Weights of a small GPT-style language model, trained from scratch on English Wikipedia.
Size: 12 layers, MLP 448 SwiGLU, vocabulary 2048.
Training: a variant of Muon for these matrices, 212M tokens, 6428 steps.
MLP neurons of a small language model. Each row is named by its layer, matrix (gate and up: input weights; down: output weights) and neuron, and shows model dimensions 112-207. Each number is 500 + 40 x the weight over its row's rms, rounded and kept within 0 to 999. Numbers have three digits each. A neuron's up and down rows have the sign that makes its largest values positive.
After each neuron's rows, "fires in" lists the words (lower case) most often at its 100 highest values on Wikipedia text that the model never trained on.

L8.gate394:553537508479446542489586517493553481470485547522547466500480575462538465479441556567550492518537572526561546507542434506466444516501576521471496532488553501504489480440513560501530445430519503523487563514489486586519553469492442416582510484477593510450552483463491500534473484522476475522
L8.up394:545540509432487514518450481455471473447495504455502584527504504480494518518497503555444516488494483508425548444517475509457483493554479464416555509520499509460501457448542591546432497488544462517448539462367548494469464475486461510443462449481561453455413465520488433509437501445541549493
L8.down394:444544452407467570457562504504497503497477494615475502486462513480547541491479487459518527537481460501501490444492505447430518494543534476472506459510554519481478440532552539488544493501592521536483503496480478531529571513487473443496511495511634473469541484503499476461529440447499511479
fires in: "and", "he", "but", "she"

L4.gate432:485524486486491529545449512499492497485476468552478442511564506541500515439559441562468463516523546546570503536543424497513472546498454470589526466445523489572529460506481457458460467493520463501525448485527532503501600495516483523528495447464519465511485507505518511432476530453497479537
L4.up432:419445496435569484491481492471424488481518516544459524520496499581468512439501425554474464530523585514437469474485519569532444485493477520525521435458486475512480509509535448591490523462527503474490541488559516461508574518427470517473523466555513478550446496502486432460509512420518446523
L4.down432:491525495503514524502524448501585469456546392479486433562547491557517491470465522532518528470444507566531559576467502521475522406525461449553479450524386521477543577449464477511533503487517467479468505471526535535508547516522532499504540476478581483497526521527505507486471511400545455527
fires in: "an", "a", "more", "its", "no"

L4.gate122:457437482474467514423364526535502515488483480554481482487514534495524522501449473529510520519533511494550524486498525497406469541457540541640449524496513506498560543474465519460489464532451442482537514502545583544559539451512613512551535521521528525526544465445553487504458491537508515509
L4.up122:576487475466475490474524603469493451437550508497510501458480516465527480568419560512505516542438521530406459468474521407525451442552465533508453451551497534569478496407517518604510392521418555508451539499511504458489521476484506520470560464503488583519551484520518506448463504517481468570
L4.down122:503501504529433478576390459474458509446498560512564481410537533491512421631499561508542480590519493493472611514566506498477510483530477558447471557512456487443509463450440434497491515490507564462495515562483430535437489506561487470542487495515510515478540533579457468527493485443517526463
fires in: "its", "their"

L4.gate385:476473461561451513481545528469482506575448396484514501436573458476493508566506516510502491504471513428529465473510449456471518508487462518547485512508502528514445446503569568547467529532427542563466500556461497523459466490552542500549472514457502475572532510603454491520521483476489395460
L4.up385:467402584496552581488529481519475518574506470524512556502520514548448483511493435533514542518550435444495532519473481502512535503512458445552488534504464466516541463516501495524481546557536546457436452521478527547556501529551499491456535490560517505461518494532472479523470451407498473504
L4.down385:478439552591480561536538483505497566622421535408528506495542489490528467516524494472526442511495522476507549507531466492455562546496468452523542553457452426528443498490481523494413531500470582513514465533484512516503462538475546431473550524496431500507484510536510451455455467576513494558
fires in: "after", "on", "when", "following", "with", "since"

L8.gate76:487444457575475530456412508500496557401501526480525473526538453482528437459486507528435448484547507506531472503501540480471530567486469499561460434477522458435529494511490492532484423484492547481451566471542512596508509482541568445525523461492494525575510484486460500525505484514505455543
L8.up76:496499517518463568453532562469541550475545450540502522522509450595445507520486416509475508511574540494507473460545508509526476440515444521517495461459543506505459469459482492556508465605578498479451489489565476512575495517541562455484464517473531474468419491425482537499455518479450504487
L8.down76:484483503743516446489403500469537493538472495507520547516502507502527465483470522494483517508485472537459509531480477532479498533557483483495497507521482462449515503465450496598444501483445488495532471488641459443424473483490521502471431502492510463481476538511532508512550472481445452456
fires in: "a", "the", "its", "s"

L4.gate291:545499569500444454485540459457510489443441516546472565525520496496538527511495426519523425542522518511495445501496432481465527560559530596503461522538499519487442438452374532470487487507469486467483472553478461500487562477520477511501466448528479527503469509405476529469523437512512510497
L4.up291:554474467459567503512488506488449514594546524521510473517477548481573394475505492476486514489489518493486554490526510525470398557481510493466475519556424446488526549499488462542485547498457580424450492554443505494544475521537476485527510511477464476553555463441472465490532509514525502424
L4.down291:564496635487492461510546496515455512536485490484520473554492441524495511443488454503470469442517562481496499479534436552474484431430493503515494522559483564513497545523601511540464519526427535455516528517491506516515454500492565532511472489552487500527467596467481508561515460473567506505
fires in: "according", "by", "as", "to", "although", "since"

L2.gate35:448448515477493387551489461429479499472506536593507484549538433578534483511543507416480497473559478451545462399526452565568467461515569536534485516528409474543517465532530515432533502502510496550483564486490487518468498510403487484496508534465503508526482471463501621544532507434474500532
L2.up35:457456521498511462515481480526473451536473482509499465496574429511485457548528496535480490517488443521551419473524503533557580544520475540478505537463513492514536400504463508513438461465463501465510487492449498476485540448412512629461534506471564514494461516502517494481491554402546493416
L2.down35:440526486526504503530497488491489495517521518490518508450578561559431446519504493573529495494517467463491478548530492399513534554560535448562519573509493496493520467528461460537502430497444467445519564489471527499494479502469463557546539565457584514525484484557552432555550518410525517476
fires in: "an", "one", "ground", "spanish"

L4.gate87:574489488462474488530465548531477492538507484445517507518497478486443511586506449480473457476510446552536529495485464498480489507478508500551529484512498605463535491506530485571530480457536473531485467539443457517544447549557477461569501517510479541588530545528466459497495500464488473485
L4.up87:482533479549464477551521445478551491540480469478487509490486484520478485479420524505582569482586514495562403521472534478419528536457530469464417522462410534496493435531517536535533515547451448507549432489493509490496480507449569539455453522523475424526502477512516479489543528447516504470
L4.down87:542496503416495509484560535506447569528438460458509483479563566551519501452487495486530442508478495479497514546490457553553486476506451513520490522527497467516525434504487474486523491422577575473511499490527495482593564538507532468554574491488566403499478484499562506453520507397514536489
fires in: "for", "with", "next", "second", "in", "after"

L9.gate209:521463517497472488547519553464521445611490447501476425492423476547531501456402538480479564451546500545441516452524518538449505521491494494539377502448532498564476529533440482491466502516496556467456543524561536496555518478503439570562554527504468490476528540527492518594523523484572524478
L9.up209:468485504508487549515450477511482500446513485501492500577477511494498513509515450482445474452552503516491589495455485557523526555473551467482513522526430505475518594474479471505515509484509474564545545519531495563550464478543466551481437529543424402474466519551504507505575441537452542455
L9.down209:476535467394429541484387519497534557452453463483551552527520500528524517538491540482545519535497568477554474480479453505475526519497533462482456585481456487521515537488476555549501489474438432511487543510521510537452500498530517512558518431474525500475531464597473562517458415527445433488
fires in: "as", "became", "country", "become", "council", "results"

L6.gate198:556530437504466554498475490513477500541507478519484493549561453477520560497487475531544476526508554496561534444508495414539590489506528461491487498568437480546507469541465536556497571512538459508486482505520501564461470537489512505495474497497510581482556511517524457586445451481472515508
L6.up198:490506418497393499535495490558545567485439519539546449489521514475510500503535529478498443523546481518517533504522465576590542506556502491505527493515475461492495477423498459495509514473542440482463488478444455459501508520499523527508469503429487401495467478524498540510523471487528570531
L6.down198:447574493540441515441411525477503455522535524535491474515571478492472526524452555548525549492526534528533516457461547476504493595438494408464510474527516490450457522513484565495448471506465548431424492499518537532492541519616541514523443447449497577493513573462522488524505540513512470449
fires in: "and"

L6.gate411:494485520503507470566553476553512440446579532522463526480479415426528479446498549514448496544511474517490575553529494448553493469474477521493545498540426529472519479478478518544510485513518471561503500515471439515565527557534514551524446508487518514504469569481530504573449479560480529527
L6.up411:470498471479487478434435444439521487567503538487492519510453447509554527510545486426508478479498511578462513511485493546512485495501489466518559535518451516481494502542495475542510474527548541529550511486504496480546479463568473554514489506520459474485463476554495521631468517437559553492
L6.down411:452541466489465479498411468496438531509497540570521529504526483472518594536474516550564491493549474527500466446505487542454590544424583504526537508546490524547566565453455492540505542443481491498485476530580503541501490464540456490521547461570531530482504499536512475538423459519547514504
fires in: "and", "among"

L2.gate381:459491444497551515457530458489513473463467511476445559540506484524518522543489429445521507500483492515515503522543443540475465551572524508459526546466471542515448479429425554535407479521534515517426468514568494452607533480477516523443617523511547502500506481522439447450497513527535532491
L2.up381:507532497490491488517489504475542503492481451515566586499505467589501477521520410534569465491574533466496541576511435496451495491518547559492512452441471456508442530477481547436450535415503577500455471483549523526512460488493496522533618564471479511459512515524575479467446456495521498472
L2.down381:504557508510535507530529419518518545536456524472579516537445448581515524467515525483567477481491523425462557477458492514440511502561560503436497458480471468512485496523444467503483577501520543581464509508519495520492498520549438460512507555543537552470527492549557535494513500510508478506
fires in: "after", "by", "despite", "following", "since", "until"

L2.gate31:488524544446625553545517450493482499513535500435484471512496477547497471452470461465419511490492456497401443489483475500484543468466519458501416515522502424484519514502424477517440512505506485508481548499493491472532497539541437473511493531438505529500520553466496517520435537506570493488
L2.up31:535558460476534564560517492482477565525494466465521599487501492533501527490519497457471444434367496476428463435570489501508505467512466395514492577544505464511514544498507549572401512493547505501489538560485542473445546505559475477495465579482550497550499482530539439522495463522561495437
L2.down31:510560547486519532540482450458471543521501524517539457555495455473555483488486553529529542509470461408476469400498530527471458435509550467518459585444487429504520513510498562560348507535521496524507460499469551485461488504474462549467457602473465492511469524553488458572536519509581505487
fires in: "country", "council", "washington", "countries", "counter", "zone"

L2.gate348:563517481483482513491550507531419479444459472460516519574532473474498502558450490510478511539501589464431530483514476507520525513519511561458491430522509556508588512529478503556487415552516549503485407504487550514508476520495492520486505491527436539555534487512533547485494410523521584561
L2.up348:466515528496504568416568492530470539584537449578514506566432559479543466460476554529528549556451521472511508486516468531531544488519482517481494369551460510446500531531524395492466535539519579490497400470496527530458500544469520544547564543505461497481468486481517560507484461455496522485
L2.down348:596530490494537497471499476509511538455454458471413537496524515544442543502524475480471478516482497431448550443507533516518440530475509527431556486552491551494497569550420476554515472547494485525491420527479544478478489505499498489543444446494486512581557490538558507472475473538452568512
fires in: "no", "end", "each", "all", "any", "first"

L4.gate440:534499526485517457510526442481529566487466515468484521520503515549472434463431567558465508504537556481458526534518445434462580466553478584492536501525537475476563443529424472392526451547524527516504494539547492508540472496501497527445521549490510531527510473467504534495512513482503447531
L4.up440:488512532436473453541478506424572516491569447459473483547574427518490443513497453482533491528498469604572513482537483457544571512487528618553563518495510405437491522494496503460539473483474560493477460478486516484568515510501525508494495496538479496537489471580507521520597449474499501506
L4.down440:493554533440494539503451515514492541544458446435473482461541494532584592456507484463479430491470481502471493443503553494506621485424496467484447514496490497470464490433502481507514482498458452495507496540553535542571597503524475470505555624444505527502504489546499511432510480534530498534
fires in: "in", "from", "by", "at"

L6.gate255:619464531478511495508467418548509541446437472601535501558488490512458608539497458511521468519492486522477502475549410542557541446559494610482490468561487534499576475499449467508512472534493490456510484473485430524529551490500456474482483544551524511496517509496438473504536511467521509431
L6.up255:493524523525514508507484425432510541459392455587515537547592483525513521491525426579462500462569565535448555517542525537458526521536382561463478514477491564572558588470433493481465413557458482529466500513531545572509484508422483591530449491481531479530477526481496511526504505478585447505
L6.down255:465451517445509541482549496429442553514495497531571530451531528455557510532485549518521504491464488517497554506493524463538506482546459521581490542591514510489492515527401390622489480524491546506504452481510581509498467478519531513482492445495490516494446492637513541512475459483570533521
fires in: "a", "each", "one", "any", "another", "an"

L4.gate239:509433428427526476537489506566486442442548557461534545434505470500510487524509527443532464480550535437523450517497491486419461528521544570542455536474504427468507518461441456473502495539457472509470489509492565493492490577515523520492457487479536493502525504483465474408503474549493419582
L4.up239:462501529507544517524592443456533466394481601429446487485516480496492543537582492493541523483462464561491439438474459543464559466504455524461553552427454517485498421486503500566467459530458527485570467463475507545497545504505421483500480453484492504536539470501508491497469493576509502538
L4.down239:536471503485444554502389577463546456483476513534526532513446518573497503516508507535586503489459439498512514559425493471453485535514539507481488481507460505484447459499508483580515499463505454510548530514505506499543525470534462426527578519544532452472497541560535511447514524514550512559
fires in: "her", "their", "my", "your"

L6.gate331:446520473497529449559531527448535504543451524473468517508444490510533528466516517505519533447543518492467500513468479442501506574551521575467513526428531540551470534489469550550533511543512542465489485504444555478488514549481396536532489489542501486532502393491428560496475511453554441463
L6.up331:482511520526530535472523458549432474552487525480504621494502476597534552498474566518390487530452573496501526498463522508553585505542530548492563447501518469488531520570499483460541527487501444562506456475539457488451502549443478526480478503550472556478517493509416482499443428483489491554
L6.down331:467529527425500547446455509562474442535524540477467457493475517469443525499501492424509472496503508515460503528475517424532538524458486594488487477487533486488512450520493488566531470453532437477476434462495461526427460461553553491535415539460541447517518457579476513478425457500498491507
fires in: "by", "army", "to", "aircraft", "after"

L6.gate5:413496492504536545492530478477591543542477485393506459547518518469533560560461514552562488455485493489490465482499511508566516547438486526497492491539543507557465424418453465500451518517485557591540412485487498552505509589434465528473489539469454491506511507524543543514460487507541518477
L6.up5:557462568525526440430555470491468387498552459468555523480459472541442509479529477486530505542547558476478530506497534490479545497524584519511484453439533489570520492550522474504456566503519482586466505454493531456465512600476487489566491560504562509486519468514492481506485487555570491433
L6.down5:542428529541504456436463514562573509539471472531487480463521491496484519505483507515496443516457580440483466535486490484578495505588485461562541561515543466541498489518518494557496485523523465507462545488534504505530464610471491460522530561497490615533521523380517519503517472526521518517
fires in: "before", "since", "until", "act", "after"